MLP neurons of a small language model. Each row is named by its layer, matrix (gate and up: input weights) and neuron, and shows model dimensions 0-127. Each number is 500 + 25 x the weight over its row's rms, rounded and kept within 0 to 999. Numbers have three digits each. A neuron's up and down rows have the sign that makes its largest values positive.
A block is one neuron, or neurons of one layer that tend to fire together. Before each block is what it responds to, as a language model described it from the Wikipedia text at the highest values.

Person-role noun suffixes
L6.gate176:571547513490534505584521535515493490519516498509500507520511473480454519488495482475524503504481480476486502484483473476477496525515509500488519485491526551510538487515484492499530512443527496493535521504497535476513507459489509480537538521519498502503471494463438504509522481474480509544504518533419483507504494492539465484493501490478518496504504514490515521498515515503503485544503
L6.up176:503505505508496492451514478476502495563502475466482540458456513503482500451510498505512489518492492539471525484469514502510492547504487518439462477457488472516509453523520489458503465487489556529505477490501520493538500498474470458459494511496518514546527481530494458489471497506489507517494493512469487489485527512524472540532521511468481543515494509495510451452501522514501492490493
L6.gate247:501502498539475538523484503502500541536524504496472493495512498499463509502468438495522489508477512484515517457494530495483462498535529506494526512461497514504553508516471494504492495521496499527550520511509496544459480508512546483489534542493520533501537475504536518527515475513476501510492498486531479534477511487512528547522487451502537485500537490514453456483465505447487507529543
L6.up247:524535538497491482481545496549468478527536461489479509487503500503475550501518473480487491478534502511524518488489481475476477467506491496510495503511488481520521490517459455540519486537473465508478531474509463496505488503483537520496520485496528520516497500456506490515496498500498474532508482511493473524430512477494481521556542511463470493520552482504508490501524496507472504504515
L6.gate521:498519499517489466496483457552463481523482535511473518453511512497510468498490475488490509532483525486502468497484494523524503520510525464497509445483489441521527480474498516504475539510494511491490515485546450497461530446507500508503503518502508500528480475474501502542477483485547513504487501486462460528484514465482521485486502504477496523488538504496534530473530520485510496493529
L6.up521:500492495497426491522506487492498468530489502465467528456525503487492499537482533505532510494534516474510514516517462521519486517493510504522490458450500474498467519449474524514457482491501459502496515505498520464532518484521510468546491498476516506503494483533519507496539493483461520535516483548535511481487508507513567487502490459479537519488520533501522442524511548482516498475509
L6.gate631:515559533535539499469498516477525509508540506497454503495525505494493506518550507514558473506504476482532483481520498494521489529482448505503489497518485477472516493473440484493500517466496487474523496569530517479511493490507472524497548517507514474530483479496520511520517497505508499494488527519444437509510494478501504518481554487476495516505508479503508495505526471458435503529489
L6.up631:491463496494496479509495449456491443459507524492461521501499471486475461530530562473471483525491519496533461527486475483460496534502551477496536513482520503467492470479544511419515479496455527539556476492527501487464469475513475478490484520538514500488484497519522498465533485476513465534483476515496484461490501470509476493527531457464530512510536508505515492531497489492535488540506

Agent-noun suffix -er
L5.gate321:583500504533513464537520450523506488522533508464476511485514476489484508512517510493470480501475519531519480469513477502480476506531494480497503506479493530504548496511435491528485502476484507491481493501507492496486508494483512482518552491504585486519481461475501471480507477517493544539456512512502457536509522508475509542526513474457556479518531493495490465480490545475489472517539
L5.up321:538508522480488504487490551528503506498546512487502493491542513487531525506464509501478517498478498503535493510483496477460436477545498501497494492510482480535537478493493496487485518513520506514531511531503476495511480495475541457481518558525475558502482489475474534551487487520543474537492464498531493524497484499512482515464553487471503474498514489501492442499501489537526461521511
L5.gate419:522539531485501499548509527508503529478536532517485525487476507488500534486483527461468495490508507452447477494498493465539515526512448508506511464484492525505529487486514535504506508532533561513528493475561504480503512510498526482501465523527504475487499487477485477492494477512540498527509482488465485523483441521501501526535500507524505475497463468514498518501513503511492478506521
L5.up419:539501461536501480540495522485514507492490480566476472515484522502470475509526450525482486504495515493466471478526508478502490499479496498490534506461467524519505468472516519527543496525497475495534488511457486502516506471468487492511536541534495495484494496485529535506482480476455500515453478507509512525507528549443534526532478469540500509505507493494503489585467478470540517525535
L5.gate489:568427473534490516474529493485472518471499506483516537481562508495484475498494552495533475472505538523527499464510467520545485519494464520465483509520480451518517498470524475476441532494533509513496507497484494486505471464489506522507476490463511505509506489502521456492524496486497535511448460482466488508489524555508531486502479462505528480510482469507477505475501494521492475501513
L5.up489:505520475539517514498472526492469467532513492510497448496509531493488483527524471509483482527525556527525478505515518451486511458533561486436496493511521492520510490531496527518510522473482452486529484498450518486508541461502521491495509538476484471498510477481501491535524491449500509472440528474490523484483483524520501487475506496446547506452484518486456493532554472503514520489519
L5.gate543:508498530436468481468458520536513520464545545492463495484508476513473502483504497515526496506490489490507542516458485469481526530505517523488505482509490541501546538486505551448465517483481500462508473483518460498488480498526493466535493503473475506464479489506505485525540476464477527532435502431528489510444509491543503518498515533473532483501512452496527499494511499510493481504498
L5.up543:535513487503520511415481522523493525481460494471522473558504499462483433513535471521488526493512528506511515544476489460491458478559539474477522469518541488525493453530542512532495508480533520494493478459470507527475537505508512502500507525504493512512489484473510551540491535509467464526507519486518454485494534512502488508552505484537518477507483515503514459503527522491519541561479

Word-initial D token
L5.gate98:509485450492492521494514514505476539496500486508496503504459522514475488522519518513530475508477478488484516468528496473509481535516481464494447483493593452510491483471532499496554482493514548430535521511535479514524512534477535494494474509505509513482478460504478468494548524489540516492533495509443440486528488491559504481465484483455497488475515493520560487511514497479507486515493
L5.up98:495482537491488543487462476494511521533541529549494489519513493490512502476490523480517488523496539522460539512498516506501508490525516535518496483499500459491509523462540472512498543496548557456555514527491517532486519505505496511459464505517498498516483503439499519503475523519504508476477523528504472536472517508508549453504466533495476484488494547456496474506490486494502497501516
L5.gate105:450499504485471489508508515491532576478484460511514504476478470520496545516474520495521514484498481509498477452541520523505529490532493483515498470523511532476499534483485480474466520505564545531461478506493497500525508524530517562513506481501545507507497468526514503469514507481516536530501518499465456492452517502509520503515507486500476481414496496465494529512487460467480540469475
L5.up105:531501505512468507462488522526491489551496484511483451477539529470521516509487489493472487475531491508498545487503470443504521512581520526544450514510502499513512486499474481511490507515535533479512507505472461512491530515485511458509493517519494481494469487464559500482488511507509517485496504522516481450504510479497534546464451505518528466484518467487519544519504507454539468519501
L5.gate124:535504516488483498504503498503496507491512480461506504496492470445492523500506485467474481494446531492538518516490490426522480493568496477524507514525516488525506494489487450461464501486488519465501490527510498502498478497512460554485480489484485478521477495484527514454516502512519550494480551487451547491495496445496566477462493487470501498496497463451490512572472496478509497501522
L5.up124:499437477496505496489444495469464534530491511551516459531516520465507448517527511520530489474484492495550480473463487526466470492506498544472511513479465515495507538477484503483472478508471494494522421496505512492480506540506555499493487504512530468516488482514484507482497505502522514514503465533510469463486480520520539469513500496503510467518498491461512476511492506462465461523501
L5.gate260:496518470513475503507512546540439528516475478559500484509518469472503508482507475508430488481484547523495538475477452478484510501516543495482534477511469503556472469523475466465506475496455478460489491519509496472513517534473517529492500489525487466539463502497517471482522511505499517485489470552469527501485482508484520509506492531514553487518497488526526492494476501452488548550518
L5.up260:499519501504510455476516565512481514482481480567510499524499507523522466530483506478515497477469513541520500475495533497501482473501502538488503496511474466493489475483496486510506517463506523502473523503437478481495476528536483473477463517504502489569504523516483520505488515452519525509522468524476490514543506516572513474491471507522515493479481478528549503494477506457475505477480

Word-initial letter d
L4.gate93:511512499487525490486495467503491535544500517563553473496494500528531490538516524533475511493494522481496527458491517490483485464490511485470493473510477492475496504513494492489500501510471480498480486447484474469455518502509485493496492519493515467504510474482492461510536461477495508565517474517481480461511521521432500472478510513494484495538513515469487481511450506504496505417501
L4.up93:485479515527501466492499465467492505506476487528515507520559513503525495513515488487517533492497541503526490486500497456495475515468494534474457493481518471510493460506446515433488500551504532499489481536477502480521516510512472537521442510470474514540498481474489511496512488496509519514566494441517492558459505500526529519551456505447523493472510508492494504494504490482463495484535

Wikipedia structural line ends
L5.gate103:515492495466499487481527459479510464506494437503499523506515498474481492503511498463542489498544490517513485520520530518489553471516437465442488473522522497480519493481506488508510508499504505514505542524543451463439474515502472530469472501545490503504484512465476470481489531517517494466523470456472548474461497508520487511510537474525477550519487509507492477489471471477535503528530
L5.up103:507474510510518495503485461490510515498493484488490495535497470488498514490539497537506513497462546515533516485471514509493500510480446500515479510479489485496519491501517476523465504515558476507518530496539512431464479469583493476475525541518525517492514460485490505531490514524489506460540447491544465486458552559506533472482474551489521494561507535492464472476527533512481464464509
L5.gate157:488515509488466532496497492490492500533483485502471464510506490468501497535490498521467564518499481512481521480521503514566531481511477516510488537493502508528464464471488494527471477488509501482536491548483504517494450465492496504522496467480494489519509486467480468456486500487462513548464511578486518497485496446493530465536460500516561516507478486449493556505461468511489513500491
L5.up157:491514506473498496571574530554511562539547476517485499497495514505457500470464505480465542522475487511481489535511491514500522484538490456519500485511499494471473490471469510505489523473485487496495525499492479480504502519530499558493524499516540505528520482550498507512481524511463504479485537455507464494471529486518526533476531493487535472478508518481484504474482529516451487519487
L5.gate164:503452539545486502510518501495507471460496490470455516505489521517477499474470473498488506523484515513514469486475527494526474514466510502495525475473485459469510473466488509511505485560460499528526451521494512487473478499493519541493519548477528486496468535493513490484478477504511526485481431498482473497523520470493502474486540525495496490515504533502517494460568480478504436476524
L5.up164:513518476480508476528525487485526483508521517475558522512501496523476473498471489486518525470487481494454495481470443487528516500511492516524511499505475473497515481501512509506509490455569464506511531474521480505452505527496494473509538469509480526462435498459511506499448490513470504486394527479493522492536567505499507503484489485470515497472516448524514491514480479520486516524481
L5.gate287:491508499540554489512504506532507523505510544501500489502520529420477485524523551517502469483475495500506526477501516439474554501465498510446480496522522451532514516506518493499502524514497485472493479512485447497500477512473489496489463537499464449531542507498507464532498450502513511475504456477520491475505505493537477522507474502510512525507526559502521499459461522507497485474533
L5.up287:494477512522512517532500513518510500494499509521470482512553547473494493484496556586494468528489529511505521517535493490538513509479505523525500505522496464519496501516532460506476514541497486519493474481473491511547516501522502515473519508460490465514519456552499471524506449492494492488470481489516494503514505524570505483516476498501481521469553524508534495451530533507502538506537

Mid-acronym capital letters
L6.gate78:502511541478517474518483516534563497478470472511514473482510497490439513457480514499499465457488442528514472497531488552448474485495485504495555493530524556495517497513508513474523520530491497478500459532502503499518517547521519490500508489456490496496490499517510504483533526499449499485437522474525487462477488505524468537518490502478524440530545517468471496542525512538462515514516
L6.up78:511530504496523496462468538496487478490530509481528537484523499513518493533512508488494533510495536513488524535462507463471505483547501508467508556491480495531545463524511541520488488532473457541519553508530478528435457476526527503516512509508527480512532483499494475520523500476530530493453503500475489507508506488485517497474502503513526491522460496506530527501486483487526504513537
L6.gate322:556445545539515499486463509542486469450537463494486510530469515545518464490514478492452503525496451487537481483475504518524489509513526564504459496495482482442553482521477537507500496471500482493492518502486522531486489477462503519502464470472492445527519510503528495489551530482473526524503563488534510494477471490498463505508488513459472486504494545509501498524454519524424453512467
L6.up322:476532531552520473487474514527498501535482536535506489524500499470437533469497494478499505490543487546499493503532503546507501499475508556516471512533547498498464506440537460521520459485522509489514544522499481522507487549537513509518532525500513532511491503514478490510484532545520496501504520487507464473499503481521509551506510489517459518463521489519493485455480492489482530461550
L6.gate643:490504495526482530509476506549546485492475502489436506497514537511462531529518527525514539524499475496515451536537482498526519541506515509514478497518495504529450480492455501476497511504478479484473497478516509466480511487471502510501490531466494513507507495527469500480505478486520525481484524553468511457519499504527476507493457504458525502478537506472523491493500526465468468456500
L6.up643:498490529497458452541520520464486496503540516521518500501483484519481463511540498514543532491438552501465485474504500567521465500540531515488467478471494520500485503528539495470508483507482495484514489474465498493485514497491461508510467521530498479476500444460470533521511513485524524513499477464464493506522494492509524502476485475504496470479472492502542501461490499466511500485510
L6.gate650:517489506507508485505511483485487458512501461490457492509523449509487518514500483522474447494491511520488501459456462459533518503527528508493487510501512508478513499520487523490498493488498464506488484513494486495505510531519557503536474489479522459531513448508541527498554466472461533516462473485526469535493496479523485537542488521496524484517525522450515512487500488520508482518464
L6.up650:505523476473483487478475502545497504461519524500502532465486506468511471510458527496538494465504542530472499467574485521488455484552489487459493465485514484525499497519534532518501479471512473464521526526470498556496523490460513465513520541511498485512536475453520507522528526494526497440501467457501506488515504509543512495496512490452503511519451509437500530536502473518504509521503

Split word-initial fragments
L6.gate248:539492474515516509491531514523493513532551506549459545441477454509543525509480487464499488526489497488476524501460499454485505514473531514515536480490565474505470477567433520544505497546501495496480489500519496502519493500495454474509510484508529545499540539485500465500467492494493506549465487484462491498539511473526510503487483503512504501454521482482484514465489486500509536482506
L6.up248:497472464458527525492477495480498502465493493477523452510487508498484522485509472525533521447455510521477502486522513495504473475470432448532513483475482503445488437460530507483490467498538522471488545536489537453466507507503532511513486528511535463505522511493494466503502495489536499478477536531506547499513479548447453479512518474514455504495472505516532508493520487504514535458530
L6.gate351:496473492527480538512484518525528506529497493556509502508486511528519491511492529483517507512523522475496515534501492514485484481508476509460513510532502469474508465495517546500443498488530517542525462532515497525493450490485484537491491509542484508517492489460522480577504540502510478469541430471567524499502478491501503508475496496488545513476499556496530481488471517488517505492494
L6.up351:470513474517490521503516504440501552528510476522506487532532527498492504546496508528502526504548525464500540488475519474469499471510499481519492437448498512488525527531474520455475538490531469549495516475548515505483493501541497557500512494549527492476516482526512522500503534488466461506514487508494534519496479478524484504466476519484519503467476474478462480517468524471500523502499
L6.gate541:490510507516495520502502541468514531534505481477465529517509522515473522501520511506500506490461495455491554461430537491522473508481473484493536495516543476492477505486497514518444515500488474498461453506543523497466490483508494476532506521525533497506518484463510461523542519503477477510494502478479496514499440535519476475525514491525509499516512493470498530487482491488463546463505
L6.up541:487551490506495525469545550503516539539517511494514484496513540546474545493514495525505471557511482466501533465451492489479494504454507509449501486508506479498445504558513487504527497472530463538472496510526450471483496469543457515527480471512534509499473503494462480495499536454524506517475511486487515535531466443514488504519483522492521489518534491490509498510487497488513514519487
L6.gate660:491487505508488551484528524526499493512530509525490491461480490451526525522494469485540495526464515536493462488494526514544454508525473516509464499482492536487484536528575536496478473475559499519490565525506463469504521514463507524506498518487493473507480488466424460503458552517503516475533494510477480499522486552482502521501509507484512484503521490467483493496509487516476495498475
L6.up660:491498500507514552470493514493441542521512521489474486490488478471491528538491481553533528512494523462501503552472522496523521538511479495533513495497542490500557523539546455478480493519522532480473488461460521483545533470502461476511510498525512478514526465483502519529495501509510480491488506554541515502495532498508517508484495476469534470499506489501530506528484534518527496497490

List-line breaks
L4.gate618:478476523505512515442485493499504520486516528480526492511492522480489467525510484511482491485480533512546534443488487451450471503520487472488487548484494487495524487484497515416498468474519507586477516519435521468484522518492551466519454520451492510536530503495494523470490529504520498522519487510499515495482493467512461492512502464507494495508535524466499504482521501495514485570459
L4.up618:465490509539469484509486462523548493491485494491466457483558502520494511498519445497522491476505451463483469501482511512529498509481451536496485487474492474528540480486474502531489514512531513479499518540502514522487484487459480519571504502523465496532495506489511498540510488484481477490507504499474546541511466524524517570440492514503494509472520482499487479496463464498486521499540

Proper-name final pieces
L6.gate110:500503524481483480476506455494530483480541498469513521491529483509491501504499500517528502471500499516448497542546507539477495507575520495470508528460544457434488516497492521490523550508498532497503543519453513523478510502498523497497531498504495531472482464460562533517528490460537535481506542462484490456521506510543470490482479499508539485484506502493500525502503492476483508521481
L6.up110:504467524538472534495475534436493478466492471503504500486530551507534471509512515539504503457509468492515513517489515456498499536477507469464503507495469514517515531528479486522485500505501448517533517456492460502454488533501527481505494511476470512507493510527482461479500482525480514469476463505465450484488492466484494503503495551500498465478471546484486460544518504471497506475536
L6.gate178:511512496513508458483531479484492522478496499490497498517485520508541481495492545471514500496471512514510479497481510500512515483520487492508510523451487520469513501481477483494497483560496514503491496494507484497501458504497527513522506509544528544513485488501446455471529481499539505481485460545488490515515529471536525472541500504510502474522480514481482450491512498458529498487514
L6.up178:539472499492524479456465496518466495433506512446470499482501530494478501504510459488516518511480498525465517485500516488523491493527480507467474510496471531509514504502475498483495470497489504485504485546502470463487463472528536484489483502514465492512493464460505514519451455541499520456486499486495503505530508572499513501532503520504503421529500525504458495487521477531540528511502
L6.gate317:526513515507488521463495501548505519509457484492514510510533544479535515483511519517518534522509504506535490539533516456499505491509499515496466527490499494513528530462500519525477505520490530500551468484479513505476503499533518486477527527556524524547498486472530462513535527505539570491511468521478512499500469490538477517468530491512499460499478488496505510519537494523498479492493
L6.up317:517457468425524469517516524502508506443493531473463491505524471515511499466483520506497474470537490524518484481530501489538487484536494545458514500495471528518520486508472512505520486490515510549523564493514456527424521495474532495512507493504507485507541513499517541476526481524499505510500516508517482476478491479507471556525496507506510504506506470516464468484518508502462514536507
L6.gate677:538483501420510497464503495525485522487531470479527503492501482531478446501497494446487538494475498508506483539455492471507493498491463526475528538534508504516501496515515465482505492551420518499521536443461492453502553521467521532443490493485477522502487520504503513452523520464521484465499491497473476466545506506517563494514521522503435505478509436477500501488503499496510520511519
L6.up677:478521463511518502466525467475496498488501514480473459530511505496514515489489504494519443468516471541492477472537535443534507485525465499508510514471520495479501538537465528489470482486465540492484519462456493526509505508453492515505499469490525547501521503482478522542498464462502513503517510479550502498511468488452513535450497519524482493482472533512540487514503510504540506486455

Place-name final pieces
L4.gate656:494482500457485526469466479484519538519517435487508472474504455532500493520478488545491483493515475506521472495511459491542496509501495483492509513483537487472526557522510479509482545503501503503471534479504460485498529475540485531470520511523480507540486508482511498453548486513526515494487484495426453468517505472536488504482522512530487487489442481516510506493471477500520487482546
L4.up656:547455469462516498478501464466490511473479512520494508509504552520516473476486498475506437501514520498517477526526499472491530548520477487458524482516530490493515525476460471481481490505523514493510549486515477466492525481477537543455492489493553489548525498510528473456486490497501536459496493462510444508517529489479500504498462509524532464464497502488508482477500485504529514467475

Punctuation after single letters
L4.gate412:431488514505442472492480471556510496500483500479522485493491462507499466449479457504516515493546503508501467436521525515501498462527474500537483474496497459544512493476482494525509507480514500488494514507505452488479457513481473470507518490513517514501511494501526486491494458543530504520489535493517501520503533513493488509496499503520438456487483452488509478503509538508515483500490
L4.up412:500440440476502525495482502540529471496492515469475520544483477456479457522496499518504505479522503541477485492551471522495515489500487509536520526568519537498476448497494473464494477493515483483484481491484502490490476495478499477519526540449476506471488571525526498497493472490505476497539532492473499476500520486473494513497508512460514500496468508461522511485472479503527501475513

Proper-name final fragments
L5.gate220:523489490477492539478480516485497540486539505496519556526482495468517475498481500464496497556512458489522540475507525528520515474508469604500495486499519513494504513519504488489489514504520499515538489477495510523479461523502501537500533512556522504481495473526451472469494502469480476474491498539510457486516536484490514536506540508444563505503526508501499538512502490520542518483474
L5.up220:476514506482534547495520496467505506515520540476499504463500500477507526495491482519472519464492539500508464495491490543495530496493472484470480508465469509537485474466543444471513475497521509469517513466502492508487522501487510468459539468514501476426496527457520492500478502489509498502475449471538522474544447473539488517501522522476514527475526499472525486485481457520509471493529
L5.gate409:553497483498583494524521488485538583516483489498479498557499455491503495486484492527511483497523463466490499489491502502533519494469536532494473518509500506492545554509502520495510501530476520496469537486496508487535526498479530517487512508525439447522503496468494479463514509493550542490495452495509476496494500477522490540495483535497512476504502475490529533522484461497544493506506
L5.up409:542502462460507509500471463510477513515497479495515522512533505537501511520509493504511462483481496488492502483478516486492560478495496481479487517545487487507473468472499481520483516514542500487501494495470504445517493480502497469488494497545480515517505542481478469491488479490512513500520496507497496507570534511498507474574488528524461500471470499453496455442470533488458531509548
L5.gate527:485481502517496499504532445477483523484525493474488509506488504449521457489519492501466469494455493511509548516470509513492491513495472515491504479487455472543524484506537483487483502539435468421510496490543497478501559503521501486495463514504485496538528526475490537460518519477514529490529475514501453492497504500549506484486509479507529482520491460456503524512517501509521489516510
L5.up527:496502502491476482483556455476518513486495479511493526539464484489466520522515491486481496546495440526492478510507500529515543498523495469518533454461512487493528478502473481473507482504454502493500518501442456476488503476478499485483458485473468489511558486494479471519492463468503511481466486473512481520514509459491492518454460519491541486502536459496490464457494470559473458472503
L5.gate692:482507473470497520505523478485478537479468439495517524494500507521498509525494472527500476496530502510490472510529549520518504463503458539455527504497502516452535483535476520495485507507487505530526548508513498473464508507504497521473467535526520493546479507521524463485514494460502512482486494540492477441542482509505466514485514511499475473507484518508501491502497511472546503485476
L5.up692:508522497470472508470509513489503503505423493501536524493480499512534486465496499482540468449478501482493546491530470517512525518535521444511535484504491460513538483500493509483516475457534480513533505468521506484506553506493511486505514513544517521538520501508505515493505509497542504518527457478495477484558475505519512505486486502569499496535475480485480509516506497511505483551497

Continuation after capital letter
L5.gate125:486493473489503518513484509528523517489473464509526500512527503512462469481486499534475509524516523517491445513504463465517438518528501516525541484581518508475485478522520494533483519466501473552496497457494486488525493466519487498491486515462503518522525442456474508531518476510478491523519529519518498477507503516517516476518485479471450472529499485505487469532497468478486513509518
L5.up125:519502509441488469548491520517524472520495504523491522469475481489507498485474461513485526491490479506534504493481465499486472494498560474519441505485498514518555472494502440490456484489505486498521533505488494493495502448510486531485509496493495497543492493571510488528523498473501520534528480502539550492497515530466449491523513512514511483547525508481502490500492495504485463479555
L5.gate187:487470547496492490513500513514479478509485455499495528511460492499544545543482505499498514517555500496492509475523517484523461467483498540517461558460510531490485511503506528513484526474487527538483520518552474515538511544471553501530513496466557465475460511474522469512535488479496487483532480464479508502492490435505466521484477552468535507522531532481475468498452484510443454470462
L5.up187:440536500495459471511509494466522495492547504458495455511521461471499507503498514451514508494487479521502468443481488519467446477513492515472531496502532485496463455510494473555542449530480462445535464538476485492548538522545479542477491489545533488511514460506496510501525529517509518525523519553478490500482510483487520519497485472510510461523499508498479507496531503523485501494493
L5.gate368:502454515505449477511500513514515528487525454486516500502525504465482478460468478480546487518506464555512484467510474539548517518496501518539499501518477508524447515527485459528548442479514488492543497546475501539542474477475486497484484484499544491493481444533505500445529495517480483517521516489472508497465499508525522534503468521477518536525507507487466479528515474505506461487493
L5.up368:505523498533538490503471505496488513512475464489455566509461468509507515492555510519470522501510493486492556496519484477495480491502494488515527499480490481493499512502445487475509534500461432498501525494482503542493478563497470499523480517478523448521507557475476537478510493523485535545514438486519431522500466517506500517519542440469470497508489472487509504516475505508472514482474
L5.gate678:441494529520497520522506503538536505496483479488484532560504475504469496498530518479512498493523456527507484499495505529515466484484447460426524516554533493489491484493508451520490528484505504536500498469477512504489513536477490499496478497464481523513509496520521516487543453530511482493507480509508486505469490434547499477483531506520494451548492465497522480535539506501504515511481
L5.up678:471466485500545490480502522498502508477500477524513478485469508511527497506479499542530530475500499507469489523545490549504477496477508508503503514516485507496523480532511451447494546492489464499513542483491537479525506474553495544511523478518464472500506488502535554467503522517526491510496498478465494522481514493482525507513541522476487529481491506461434513516526479485485482531535